From a checkpoint of a small transformer trained on Wikipedia.
Size: 12 layers, 8.58M parameters.
Architecture: LayerNorm before each block, rotary positions, biases, tied embeddings, attention and MLP in parallel.
MLP neurons of a small language model. Each row is named by its layer, matrix (up: input weights) and neuron, and shows model dimensions 0-127. Each number is 128 + 24 x the weight over its row's rms, rounded and kept within 0 to 255. Numbers have three digits each.
A block is one neuron, or neurons of one layer that tend to fire together. After each block is what it responds to, as a language model described it from the Wikipedia text at the highest values.

L9.up58:103106141122110115130131132098157141154095105133166113133076145136102119115107170148138136142121100129119143105117117149118133129162136140158103110122111154117130147110129118091115116111097126118179120077101117137124118133165122136104079155100108119161115130139139109156158116123161183127105068132099173128086147113126160090121151139119113148161113119133152103108111105107126126149105
L9.up233:086095134148118137160134120100103161140144086119177127111128120135143104108135128155138085111113128100134143119131140089147117099142149121109111119132113171091115119137122129143121164141114130141155134135101124134123124176125203137154150138081143151098151110161079138156135121117123127140128116125112141118156146138121142110143065144108131104152110177121162100075098068091118114168097
L9.up536:140099131145145174119191105189133091126121136158163136119130095121110117140123124104130119110101129155131106132101207156154104120138110116119146154109103139110129120109128153114123161142103160109146140125123157112136167175127121131156087155134102155116132088137127186155114100119167141067129142170069081133092147116124126118133137145111109158107099111132129132111119098106093159171137
L9.up747:114125125117152156123140082089095114153122091123156096164138124104116110121162143130146115089106153072108161121127144127123103159143114149111090100153116140145090134140139121106159092119073132096119122124135128112134119107144089117131170129089112109100121129108164082150116135167161152135161115157147107113113115132137106123097116142200159147128067120106140149109156179078123118133123
L9.up859:100070138122150125108143131137130105126139152127159135136125160099131090134102125140153088158091094126134082129122142148107116097117117134165111154151154118119060173128130154115144111082126162139155115121118091127138162162151083126172129141113121137142148111121103121153135069110137130135136118156136098132140123132100148098087108119089155128158127091128142128091100146153147152145128
L9.up861:111112121171150136134163123118146161115142085121132116154122119126121156118165138137125101114102130157144107139146128116177124086173154141152107124138094161110102116129126140188105109091136183147145120158110153121118178148140130101110144132122131165114126109114117131156074124120155105105103128159112129113123143102120157145125149133126149148140120207109180110074117109120134162131090
L9.up866:113101092151149169089158107130143117070125098130112106170156097127129169117137121132119142114128084077153076118147173148114102104163129115146097117117108157124131136115158127144110154149121163138178099124067112131148130121154124073138119175130143146154114120122117158125116105153116169134126126133102119164108096092131125104152128127135117108155084164112144124078103124105131132126112
L9.up946:119102117085187131103114122154155152146141089127101130116105129128107122123109151139119109113150083125102104135118170158123129094157159106162127145179107152156088129109118174141124118127114118142112081130116157103147164132144063111169145153122072140149131095177099134124112096132126118115114086141103155095089150061125109116133114123151124111132119144157139125150136097094155160141134
Description: Clause subject before verb. Pronouns and the last piece of a subject noun just before their verb, such as he, she, who, they, it, "Ry-an informs", "g-ame remained".

L9.up193:152103103149105155155167113115131164126092118135126101127197124116137125131156105140134122117080135161107147059108105100152154141122127111137091138148088135108094124073157134150152130155125163116136128138139121116151133097129114086168122141131142121116118121105149156104130099147122126139109090136090073112149149110097173100123148156118135154129129110108122128122126082148115124153100
L9.up356:087119132141093133110144098070142127135168088101125128128096108130113152120152111158107160138111147154144114111068144164185116124105165107123118117109113113117125092074113101105110134131132089138206169103130109085131174132152126123132109139105135138112134126114124117064149096098119135131119122144138099104145154149128183085094163148128123116127122143162072152084095133126097106144089
L9.up393:143130069122141147131173112116132162094091119167210161151108110131105101152157138133136143155103117177120102125045123122120117080150142134122118133116085113142144094067150091107150129115121131112143119149143146161104146154110090157127123132130120133142112100105133126098111090126126135122122121156110149152154120137120161111111157156114135124109131171127154151177096146130075100130128
L9.up475:142128114104177131136133114074178147138173114111123162141106118136086083176111141100174109087106104086111108128125169152148117095170120119125117132132117163093070111109119135145156154158117122106126103132143125104133122140178137097114125155086172104102145090120125121143098140123133140123138126112124112138095152144123127105084132143132137100135120117142121130180119132125198182160156
L9.up492:067126143128149140113150117112126132127149118111127160114147104112100123170118118129165156125120150093139065169115166124117148081103136126116159116095110107136134166127096117113117177158067162123117158125151113093097167100155077112090145081121170150119115088114144113124116123125135134141129155126116085104151132147101071095124150121211158098125133110117128130149113176125160115154113
L9.up756:132120105174158104150156114118094183141132105169119142137168134138111123134147108155161156096071086120132117154129118108135137123132136107152162116127082111112131083064130137116117100108115156129151125142146109090119126135150140122129147144113170131077133086102145150112160118127111139112124102114124103126151115131102146100152145127138129117154127118161112138140137133101113116158143
L9.up817:112150095180158146137160094087121110150098113112142173179146075167099090170101165135139116153109055170138086128127138103129137117131160114124089119090128170109082131150124116144122136124122129099132122063104108168191098099115099099109121115149144160099116076140133128137122125147129147125118148132094136126106099170140139142134133164144080083132123116113121103106104104112113129107126
L9.up824:106154124139149151130165142135114111111136074140183123149152130170116132165140125132123105107151100120150109138094153102142123090120139096109179125139118121102088104079145150089127169089119172133118110153140151064127141106105124087142168123144146144092121094129118132119150113127115124147164153113130150099176151141122159120132085125122151110140112153119084180135156168110152142137134
Description: Mid-word foreign name pieces. Word-internal consonant fragments inside transliterated non-English proper names, often Indian, Japanese or other Asian, e.g. Prab-h-une, Yu-y-ama, Sh-akambari.

L9.up31:131137164163097131117155135101166095118125136138139117125132156122110165115135133111130140158128134111069139095117107109113097182121135175166116133110116141137134103156133108153151141148102131139136141111134121126113176176118078087150103124124166136142152097147115123135182132179154133151195113137113129103148088123120117140164100136119069135176115148125096138131106095161098152114088
L9.up451:144103165107108133110144109124136134090110099101125116152115150154144115159128107139159105155095148132133145089124088159111135142114124126135102128114158114155145104143120130129117121107105195084141117092118152052115116119124158106109125098114172148170109121104115126130111165073102126138133146121140130156089117123078126114140086174144105151175114171134134105093144130108127147134127
L9.up488:079133137113128146120127114120163098109126128154125127153133105108131116109097175132182088152099126149142103134120130117133064164132123142109122105127144133138156070130130133183136167108148173119147107131123121145141151104150114109181089123134121156169206148091143146127149120121111132097165113167072141194116104143118152111100096156092103112109108123069122199158083101115161134106121
L9.up497:067124126134109133134147127106136069116124105096111138151150114157107122147110149146128107136102110121148149175096148157115138115121147129140104128121143153139142117132125126178082102143134131129140090119134167143139110148124085112130122091115135130158139142089063102111171116125142147166159121098133145125104155163122127102160132149162130114157121177117119140144156119128150123114116
L9.up623:133120119142133103132150127156144149167165101139154123114140148083112125110119141086107143104116114127114127130123153159135092132112098139127098126123100137109097125154184144117120106152135140122172104131125180082110099158129077097140064135151136133114118129085135153113122099174120103120132122150152123161101144122130183111097161156168120133157155122111167160148144150121150126165074
L9.up737:115145157148100104109196137145130138172072139162154156135168116114078133128104142109101139141116110143124129120118111118101140152146124134145103163130089131156111115153132094100118157113138107114129079117140126122157100134147150123134115124134142160111132133130093127152180108104149130109164155128135141164117123138122169093140122137122120149112145144100118190120071120093119170100147
L9.up742:135121154168120113109099146119147141156113091082101115072131110118095122106136139115125154125105087116141133127110102149147094136141100141118129119112153113160099109109186134136178146116089121113163113115141152142135067093145144108147075167174125148077165138158068121121158159149118144123140131133105143142120102131133183106109135126133157106164127155118120176121103106114082142120092
L9.up781:107138150134179092131140125135141107169145137132155149144130129130161126145107150142190113115134127135133134141125115124133131119157144158150136158149132150162143144127132130128127135142096088153171091161141118119165120146114081164144126122097119114128147153114116146110153095098102117098153137130127088152135152113105132077110087117123106086130098113088125144110087134127150123117103
Description: Mid-word fragment tokens. Short word-piece tokens split from the start or middle of a common word, such as sp-e-ak, le-ft, le-aving, Rel-e-ase.

L9.up157:140135116143166164145147136109127159071152138120149146157112147132101140156144101121101095107086130108148144121097144139120099140129072168135118095161060156137094122138148124143117175125129114120144068109147108115110116138179125117109116110103147205122095120081148130112110072115167146120126162131129181108118135134102093104092143139118100149109096145116169124129144101128125137180115
L9.up185:091155135103144117129119124129127105147183074129164113178105144167142087106112131124125164112114126128131144129137130098129144117147141148133139125143109129115130136135159139137117163132096128127114114097178142138087100161151099133164116129128166161139115088119145098107142092142104198099113115121097149131124110164108190175125163102133175084117098079108097140112111135096124123115067
L9.up213:091099128146156135109094140123153137170153087131186083161153134112120130145105106146142153125109137096164154121122153147124097132161144127112129156160101108064125088139122111116110114104143148104136165116155126129135138149123080129142101132146147124132147067141114115110121127112074164172137129090082129077154127134109144129073130156172149130097115139090123176110131111122153124107129
L9.up254:087097154118134143067134095129125122135096136089125132118146159106125140137114121116084134135116103152100121107143062155128094124149153141119137129102112126115095145119168142162127128123115180159114080109175150135119143105149133114134153106131102139174158119098135095129126138087111176173136146144074171135070115143126153138131123154092113138148104128087150130152115116146166104157143
L9.up284:094110143163164158139138134153158101145094161092149104132121162146049112127136087131098142165100091147136132099119129114157145105098127151117084090146087085092132088172156132123068112079113140135154085122115139174136144190152089135161130136113173143120128130149108116092103112116113144107127111125130126167133111109129110126116115157127090097162124119087112121133130101108102082121104
L9.up328:083115124144092173150124123119163158155143087161136103130171163140098137173107142132154124162143134136118127143126171141138086108124130168112147149132101114115123105110113090132126143106121106110147135138125144194090141166134118106148121143093206128109166100147161084142111120117113106142124115107115138151130141112117116105133113131152175155111129081082122150114142122116117117173101
L9.up441:092137106139099110104187097127183127136128090087126150115079114152119141180137091073105072134115149161143114127087092142174100113136141108098098072123130142087110125112124125142104114126107090152150091103138129180133122148165129133143105127149144138121095071088119108097108150147113152132140112107111094142136131115121123125121182114153108139104123115141116136105149113133150104152089
L9.up520:124111118131113164165129132167115087130121131109153147171131136150117073129112101122170118129142111175112088119128115168123092120145142140101136114125096151158145129121127120129136132110124129119183125108157157100140121126075102153129132130109141108155098121113162095134119136094102107192132124113114108161132128129136110126111122179130151081157133113138094123080109125144110119137123
Description: Possessive apostrophe, word pieces. Mainly the apostrophe in possessives after proper nouns (Ryan's, Drago's, Russia's), plus mid-word fragments like "an", "am", "pr" inside names or words.

L4.up281:051113107135155145113095129144104123123111156130138093149149186136103077121078158121115111104074107111117118117126133184109141121156135162129138131145125163114143103115147185137111114129083164112125118138112187101119089102142142134132088134114083175151122090121136116132149096143109108126125160138122137131106113134126092121120103169142160103148113128126110134116155118091176108113119
L4.up432:144115124097117107129138173110088107131139122114122110078120150105080145149140110138100131127126120085185118137127148087121121086136136129111069119105111168089141140148117168099159145133120114124079089143155148156142156136120135139163108103075143097129106162143114102151111176102144128114149088168097139131129120104146132076119120112150120123116161155104115149099119166153115143114149
L4.up499:110158125102136135132141158161100103138133152144119128158129116148090142125154108134163140092124102098124107122077161136132119137130142167142102118129124120118156105111118123102132106104135187091123101158133140161148116094145101148131089130139155145129110128108138150155111125120068156110152158101140112117119135119099112174123148146172075082111127124181133127139115128139115132121065
L4.up572:146126086130128111127156160138106104135110127139170121112147127147147156127117198133113089132113132131175112114118150158129091100115134124140094120116091154094100133151172168138131131129108161185125136145163119144120134116140127116125113111137155142077064114131108159177120080120164152092130141097133101144143107138130131163158155137123102109108134150121093129141073080125084090166114
L4.up689:079123152144139142132159107121093124137125121116130107140159178078097091125123115127140152124148124130132107120126129092146132110134154177160119148127154137130100150083152147089116116140107136102119156146100134154123106137136098116180137138091151127106155165130106161102103122091149147123136125153128109124119124103127135161147099133074140121155119115189126145099131132156101102095138
L4.up767:138138136159109140149124106097105131108104066140116132113155078119155121140092145086145162137103111143130094089141094118163113149089161110101119137138150104092110137113173134108104154155137132107163131104137124121149145109132104068099111133130093132069104147113108123102165114111122135120141139171088125120116125083108135139129085150113121089144135145112158152162123112095116128128109
L4.up861:106122136164114109167134105147070099102157106137142117128146134099121112121111148104117090097119117122158110095126107141108133115176139144115131162159120140101123115170118188114143161123140129116116095124137153141140113170196128101159085118099127149086106093115083131139175100101121114129148100153129100100145139100147166112110125161179113129156135122137131109179134167096050134159112
L4.up880:114117111142100091167134089110117157166145110125135141087136136124128082130133131130138169115125114105121096103117144101117135128122163156091136096160077149131126138132159122114130160164103154090163106118137102140110160150137096156131185136104157115073144126164124108120128127104109116126136107129157090128146119114124161118069115149144151137140114130079112137084107128124065178163085
Description: Word-start fragments like "le". Opening word-piece fragments of longer words, mostly "le" beginning lead, leader, left, leave, plus "sh" (should, shortly) and "He" (Head).

L3.up512:103135120121127144106155152136112110132162099153083142144173127129129151127135121150179182111085109128136121105085148121172119126133122141133153097134124118121124112099125157139130138110114150109135125129120141115131089132157111161193125115065122180133078116130130158117136146099122146159104151137091144154103103065109127129109150125161123112135137143139081128103130093106106100145085
Description: Mid-word fragments "or"/"le". Short word-piece fragments inside split words, mostly "or" and "le", as in Greg-or-io, rec-or-d, Car-le-bach, princip-le.

L4.up26:118138120163123149164093125146095095086089072130184117102098090156129109138114188156111129152135130127109149135108102176142089141143143142159131137122138153119148094121192163164119135107123146110167118132157093097123124131142079138099132114125118121139129074120111088098130096093159098129138135108087099120142115143145136129098117190100103138141105146105137193107176143086139119154152
L4.up190:115138131132111082139176098097110160144112085129194131160131097140133058153126158134096167106135155133097121129073122134150092165143130123129087154128092127092107142105158123112137141156123141159184093108155149132113123140140133128132133156096132153133118058126143140095154123137172154135113130161095108112134110145113098128119149145129136170162116114093072134129127118121134137152118
L4.up218:114104113105129112142196117097107160127114111126122157142153090162091117126153148130131181117153101132163122111079118128169156140157146124110146142095080107112107121124107109137142110122095124142106072066133125143127136131105122107153129121133146143114147119080128169125138163125173131059130095139109159110105126146112112137098133151126146148141133124111153136142104118091119149169137
L4.up294:080104084172112140092162112074129147102092098112145136139119133139130112168128158124118141141135106096092111163084155117120107113158148126088116163092111144106108180120134146136120139095083120151149086121079146124131110126122053186146110159090166165142132067123131162085097079140149131113128122147113101141130134113104118087119120140127077134119120121126136123155120132114146131136161
L4.up313:112159136143161125159128096099126157125146129099161128172107060117118137158103136139110113091130146153077164125123123150132099125159092156111138132116077088128159118091103110158131127156166120144109123146113156105117134121120111128117146136083138135129125135122174102126148136090140112134109171155102129128129123148115135133131083163095123147117106154159158158130128116148132170130139
L4.up338:151122117139147095110159166104113154130122094135141136126173088172150135161164107132146145092095113126138117123089139098104138129132161124155120120167120129113074131110123136099143111169126165097150121123122117126163171117097076110118125158084121122109099102165137108118153122145155126119146125120117114111164111128092133134118107155140079147138145145147133165139103124079110135129133
L4.up506:126101126147122109130119092105133147133107097151202133152164134141132084166123132110137096114103139109103149115121117109140095130135117129145109152130108119126136125115162129109114129133130112143108163098091098103110115131111112099095165187113167145117110111147090145130122145106151124109137183130134112127096133100113120122121063165147149143153133233118114145133124143090089149131113
L4.up603:161158113140145106174173093089125141110117099109136118166159128103136105176148098169136133103110108111151121123108107140115082135085149104136088135113138114126117124081115106125153141110140132153149121116115112100128123119127100158105131173135169142132113126127079159118083123152127120065129121184090115146139110116150133121093122185124106143122124125168098125112161104136144110108115
Description: Infobox colons, name fragments. Colons after field labels in infobox-style lists (Summer (DST):, Area:, Time zone:), and early word pieces inside proper names (Ukraine, Khan, Maharashtra).

L4.up42:158126109140099161119152115152147114167116099153160097162113049124123122122140106126152085153144139107115098157093157131101115084135148149139142126151139124157129122129143095097155183125097156128100115101112116139126148117146127108137136174129100111116150105112123118108152124121143156087153143126130108159131176106112157157118053134136114169127101106121111117102127117126085108185115
L4.up44:098122119159121133130125102140140119128182114106148177146116080165132122166117128125181153132121142132142095147106227164112146097136122104133098170116140125173160125150122142131114154156098150097100074108113106147148152160165097148123119146096138111083174138137095107131159138129097123133142144161156158110102166152105110088125107132102150133087143135133141136127080112147096139134096
L4.up250:096098115153130132101094126171157142135150137138129100150130118130115121157137124119150107124154103089125138147117171157132105084173158170163120154149127154146121126155105135114107124121104161113144060132134158145090143172136113110158117122121089136118129095142071126109102121124141107123130102146130142145053146126123170087141088149132124153164142138140119124084112106141139125176120
L4.up283:139115154134107141137114144159133111100162092139118127153133121142151115109115131073128138085112128135105115166113196115135106077147112182148099153134145144127124093138173159126154088120106175078098080099093110118147144171138123141160203119099097122127135095145093124123169126142149139115131140091137123124106140166113149148131092129115102148111143160141125159120148141153099154135093
L4.up366:113108116126130078130136095133136141115144105113133120139133139124082085152125134137135146133134116088163087132094134144111098083172134142157141175148141115140083137159099150134128120106145158121112106108114162157129133143123116114146118165089142121094135102134100132092144126100160113083118094127079093153104146121141084118138062113124171107131095151172092128103141111116108115140120
L4.up455:146103090127138118158106096130162146155126114116140156132117110136127076147113118084143145106153086112105109171090160135132133153146124128135104115103118170141130153149186145094129138107073139137125083100129122145110133138168144149159113174055129130136127120121151137091107109128093131085172080162082151128147165115146123102135133145132107101098104102126136150140114118131097137140117
L4.up606:122122140162125133144111150151126132135132099108106100113159131125170136107123122102081132134128144154124157137135166182134097136131142105175127099103115156139154125139129169078194157131094142071112068099090150134125151134155091096158111096096100109155157115116096133137123149132125127110130112117106156144098135181072152111083126148134124109091136112143123140126169131127152125106118
L4.up912:122115146126127140144141120118134127138141094139153129138101083122133095120103112130147125122120156102114105163127165167118128118150136125135128160154126128082126119072182156118120116160108136092182119116077138110103135172135140115140128181124092146111128097143112125114150122124170120065123132142086130115105166127140126136123071131103135165138102123132087149117128128146111110140145
Description: Pre-verb slot tokens. Words directly before a bare or finite verb: infinitive to, modals like might, may, would, subject pronouns, negating n't, also, as in failed to chart, might have.

L3.up267:128137133129117130161147096089135143132156057119111152096133040123092115129147111131142143111166147181141122169085129115152100106121151119133157126136103145179157109167132110123102190109170141135115092156161115117106156151139111130121103146130125087103117114078135088098137138121100121140119125127114134135109085182106108128097173157128129124142095118154113146124113072086126113127104
Description: Mid-word consonant fragments. Short consonant pieces, especially k, si or sh, right after a short opening piece like S or -as inside names and words: Sas-k-atchewan, Alas-k-a, Rus-si-an.

L4.up35:146108090141122144130115117093175182136131116138153063112116128141119130159136129160130104145073114155125122159087084108122091140166179114132149139154121146112105117122111103160089142166126141145127131113104115181119189116149135122117144153094093152151111080078098109146121090120063147125146118121133122132116104129123144118079108123091176147118124138117133110151112107149137139107132
L4.up67:164063100102099139171095114113182081146119123128141113113141158134153152127114159125129156123083161143101145136117158137126134131072123149134145131157131163126119137094199130125155154095153108132105149150099113100122144137147100107131152131123144112140125113127088151133117142107105142137147090169092149128132134098124149100093091154129161132116124132100121127135155151142111140118092
L4.up332:111136123125120081158126117168109109144141138110169122153094095140130103137156144125137137132111133152114109150091153169143128169106106117165159147095140149149122134171152107081152123093103137112098119097125126138129160135125089155181114134151114153149121091113085096125104118100145128134135090080083125099131108113105138172135113184097131111126104154138135142099129133160124119151090
L4.up539:042120097146122104152154132097147126172083125103115094118116130139126116129154103135115128116113131150110112131110123147167120166121127107105089125092095123140068141122110173114100163162110123144128147134154105139145131124144099142124085196095125146107121109134091123149080134166146116132122164162092157171072121112126148137138159151167137146138129121085129127067109122132147173140085
L4.up640:122092080158117121111114150116143141128127152128133123115126151142110143136114135082143136143106151167121140100091083103120114156108163161178116115144107110156122168113160159074149121097110158112138116108121161139142096101163112124170101132137098142157094130105117122109091097137110138183121102082125153143115135121143144146100086137109101155130104117090119125120111107077177159158085
L4.up874:146159137140133146072150112153154103126152148099163118085143118124124125156141137146157106135119115141101126122069082156095087127141133176117101126108124084149111128126113122136110094117125104157159104116127149148101114131146127156148093125107164147172087113130159105144112114136126121151150133150116110148113118122118131097071087175172092163120110166140124121123133070084135114110118
L4.up894:103125086117149133134151117148148103179151128138123092131148120115139100148149109138138111088111098141115140123083119186112064130140132149132150157169089127161102106130127109110115114165107121131107095092139143166129083156137116157127100179140156145141130114137107114119098129145098138143163108150134135167115153135098128126060126164099126153128123170144147117120127085102138161113098
L4.up982:105116102144113114117149131126153098132128104142147117144116097138081119142145082135123137100109123112109154142094086131119122118136145148102165149088129132119112106140142140138142100100158117162157120129182162137143151149116156135169129143137129128111087135152037120171109116153130144156147118126135158136136163116090139112139074164133093149152134141115119126165134101117126131130093
Description: Mid-word fragments, esp. "Votes". Word-internal subword pieces, strongest on the "ot" of Votes in election tables, also par(ty), Fran(ce), Sp-ec-ies, Env-ir-onment.

L3.up157:149167104117148132112164125120125125149118066140132125139118137084129098134145152122129141161095111110108130111106185115118107139146153150137135107111127111115088135088132118126151166098138156136132130131145110131062181155157092110137136142125108125133075099153114093178155085130142147100139107123066121101133128109076165178135184141192125130133124127115107125129150098122107134131147
Description: Apostrophes and quote marks. Apostrophes inside or right after words, mostly possessive 's (team's, Beethoven's) or elisions (d'Aspin, Shun'ichi), plus opening quotes and some mid-word fragments.

L4.up192:081071134160153174102133122118128112106163140154088152130097164153095104108148151127114123163094144130101141107089153138147112111151116111149108142105123129177139111158165088149129139117087150122134130173090101091089155095102140087133101157111115155165136136139104102135096113080126159122154146110126101111148110134139136135136149128124083173105123101118131112136105114142118090122069
L4.up221:128119152142132167132130116144130182086154103132137078148115157148094099159145099113131161089133081095113091138126118173152138112099128126151104143133118109139153091101166131150128098170137142131169117142084115117130134184158073136101138142129168175130105093115071118130154111137163128110148105110114133093157146133118100154139130175102164091123104168103074117111145103099115069109131
L4.up300:125112128123149099084129107142135140119159160085125116151137148101100070118134172151168118143104132124112135141093145192128128156151126145133134119138077133099080120118186104147115156137143121125163108170128139167135080140126107133116124156113131124144156115144118127123121140114183115142154101117156164106139116202097176111102117130160115170101104147110120089146135104098135074124115
L4.up316:151130160126110147120138155148143097107149129123117135158152175134108128147115107151127184120149114147100130170109125155119085062091155135136097136066079114137133111130122136153128106158155128085173079165141101114119124134092114118158118166144137124123167124110114129106132111136112118136185099145126114137115134104085119130148124122127103105139168146143138135099134097131103119158100
L4.up375:107103077140151143160145116104148213135152138130101142114134120123092135105132142115136115157069102149108110099113117123129105139117155136145132144132130166128108125132143106099088128117164099151116099142135088146077111126097118145117078114115144119125122128146115146146124128172123132113147111156125087128130115114149094110135121125146087126103126123124121088107162079124156139134114
L4.up602:096151158198135139096122142150180132101141126116120117132097124139129078123120136087131149115110102092117138113145179165143115101114149150115138136161112150139109096134121154136124125111131143150122147149127135159105126130109118128104089138133119162102147073172115164152067134123155146148144140108144147140120128162131117117151167119138102110136128163156094122143087123113113137119129
L4.up621:102088099117113093176142137141148164140139132118157148155141117117104117147121089124152135111131139114098117089134145088136120132121116143137107134151126118126113140105113151116137118128107154104127107164147129172112131074122147101134071153085156130102166073122148113140132111131100111131150067127121151142093112118071112137143141152164116081116120143145137147136102126101117121146144
L4.up745:097115101133094162114112087123150105110148123157156115150149113136129127147114120147121203143115126138107103144098147121145132075124144115130093153124120151132123128125136124156127141098128137166159109177121117153092133133154113080120057128152125167155148124133126174115139135142101141101153143098128099138130139125100108148171183120134139090099094137088102139106118123113131109136113
Description: Mid-word fragments, esp. League. Interior word pieces of split words, strongest on "ag" in League (Scottish League, Major League), also Con-fer-ence, bo-x-er, ev-id-ence, plus periods and commas ending lines or sections.

L3.up330:131099152142148108110123108117133123128115093111119126145109122131123096147120129125158140124133087111144074135106149154110133157152165127131130134132117137095137137095166175091116102137084140120184112163103143084106148174177126111149125151115104162130107118119130149122134103121173170113153147157084129095120141098089137141149103162122119156096123103139144134137122063084123145172140
Description: Pre-verb subject position. Subject pronouns, "who", "also", or auxiliaries right before the main verb, mostly in biographies: "She also stated", "he asserts", "who had".

L3.up715:149110137130135172111091121125155131121130143127168115147112119144079125131118119116098154113088086126167127127110138115148132059087135142099081148136099144125138085138112121123165101083105143081124112123147116094097166118130085128167149113131137107128139129169121113120137132114115149140125116177125089124118131113051096114128162125131095102151142145115078161106142109111126129113132
Description: Mid-word fragment pieces. Short middle pieces of words split into several tokens, like am in Cambridge and game, inc in pincushion, ach in Apache, ard in Award; also commas inside numbers (250,000) or math subscripts.

L9.up94:115163115145118137103122111123137142136098109103131138128204123158076092147140128120159160168160125117141098157133110134101102159103163089109166117150094134122120108101127132138141126160147137111122157084125090142079186109131119114106151155109106124134147113127157101123131092165145112128154138135145083166105105123103122154073130152108114122115140145124156157104160090138143123123145
L9.up227:136141153103131140123140131098180131091125116126172158120149138170124113134113144081148120148150138140137144152129172119079094123120175119137131158126100100098147117094197129062145145192097118146138135084120106137112135142144131120129117151117167129109148158165101119140138158119114153090120134134114123123108148136123170126128104181116120081098147149099151144089126123120170089147126
L9.up270:112117110130159143099107118126158115113107136103139117119070126099084110116135094096119150160088114117109127140138128123120115103112164100146133172162140079124145148120074117145139118120151148142112122101140122151146136144162091103176166164079118164107120145123108168150102109125107162131161086098165130091141139153117125141143096126100104120140102111109138154155132103174116145162123
L9.up467:128173136134110117122122148097133124149165071105167087172107166092141115122154132116116113114115054101122125150123128140112117130136144141104080141165084130113115115092115136116137120189159127110090151123117105120137153161114142149169140128073137108116076110132091143117103138114146100131149126126157065125136138125135130155087101142152106069108139132147139133122146128148136118162120
L9.up496:107113155127117139117160116118127117125112123111118096107104110135122106188159148096138124094103104105063090131128120138108129116144135115107170144102117153118119129127142137086147098118132079154109114113136081136133195144149123099146153110155112149133073101140119109183132136087129114129147141148118115112121140105125091133117129167155124106124113124154116130089107103183156096126132
L9.up533:129120121109141136103134134110105121117129104109150148181100143144085108127143140078130112143111101148121083220119160149138070101096153123130148146094138109095117119126136125111119141118140148088088119117154147121176170175118158101074153170124124157105098148135103117159092144111117146142130085179153123121138107146126137109114092155160099066102124142091096108072136117143114116147150
L9.up571:095137113121129159142099134124099174120082101118141106150156155137125117110130134058170102111098131133090119168139093130150103144144133136100093091122125140127076132110121137103129154110140152122108100120115108118150157192159099117164148147112125105131121128110126131171094118134119121152139111119142135164149099136100156154093090141127100089106150136133094111144094112184127149175137
L9.up1019:090125114122171130102133139112109078144101117121127117124172134172078150156134100116147103143118107137122139135155130108102142138128152104135121142103109172099117128098097159137135116137120202171125130132142145152148131110167097111127117119114104136159125104093094111166165107145137140118132137141136074092136117099079117120100102130114161112114165112152130121155158122152145138143112
Description: Mid-word fragments, thousands commas. Commas separating thousands in numbers from tables and population stats (1,604; 12,720), plus fragments just inside words (V-al-erius, H-u-a, v-ol-umes).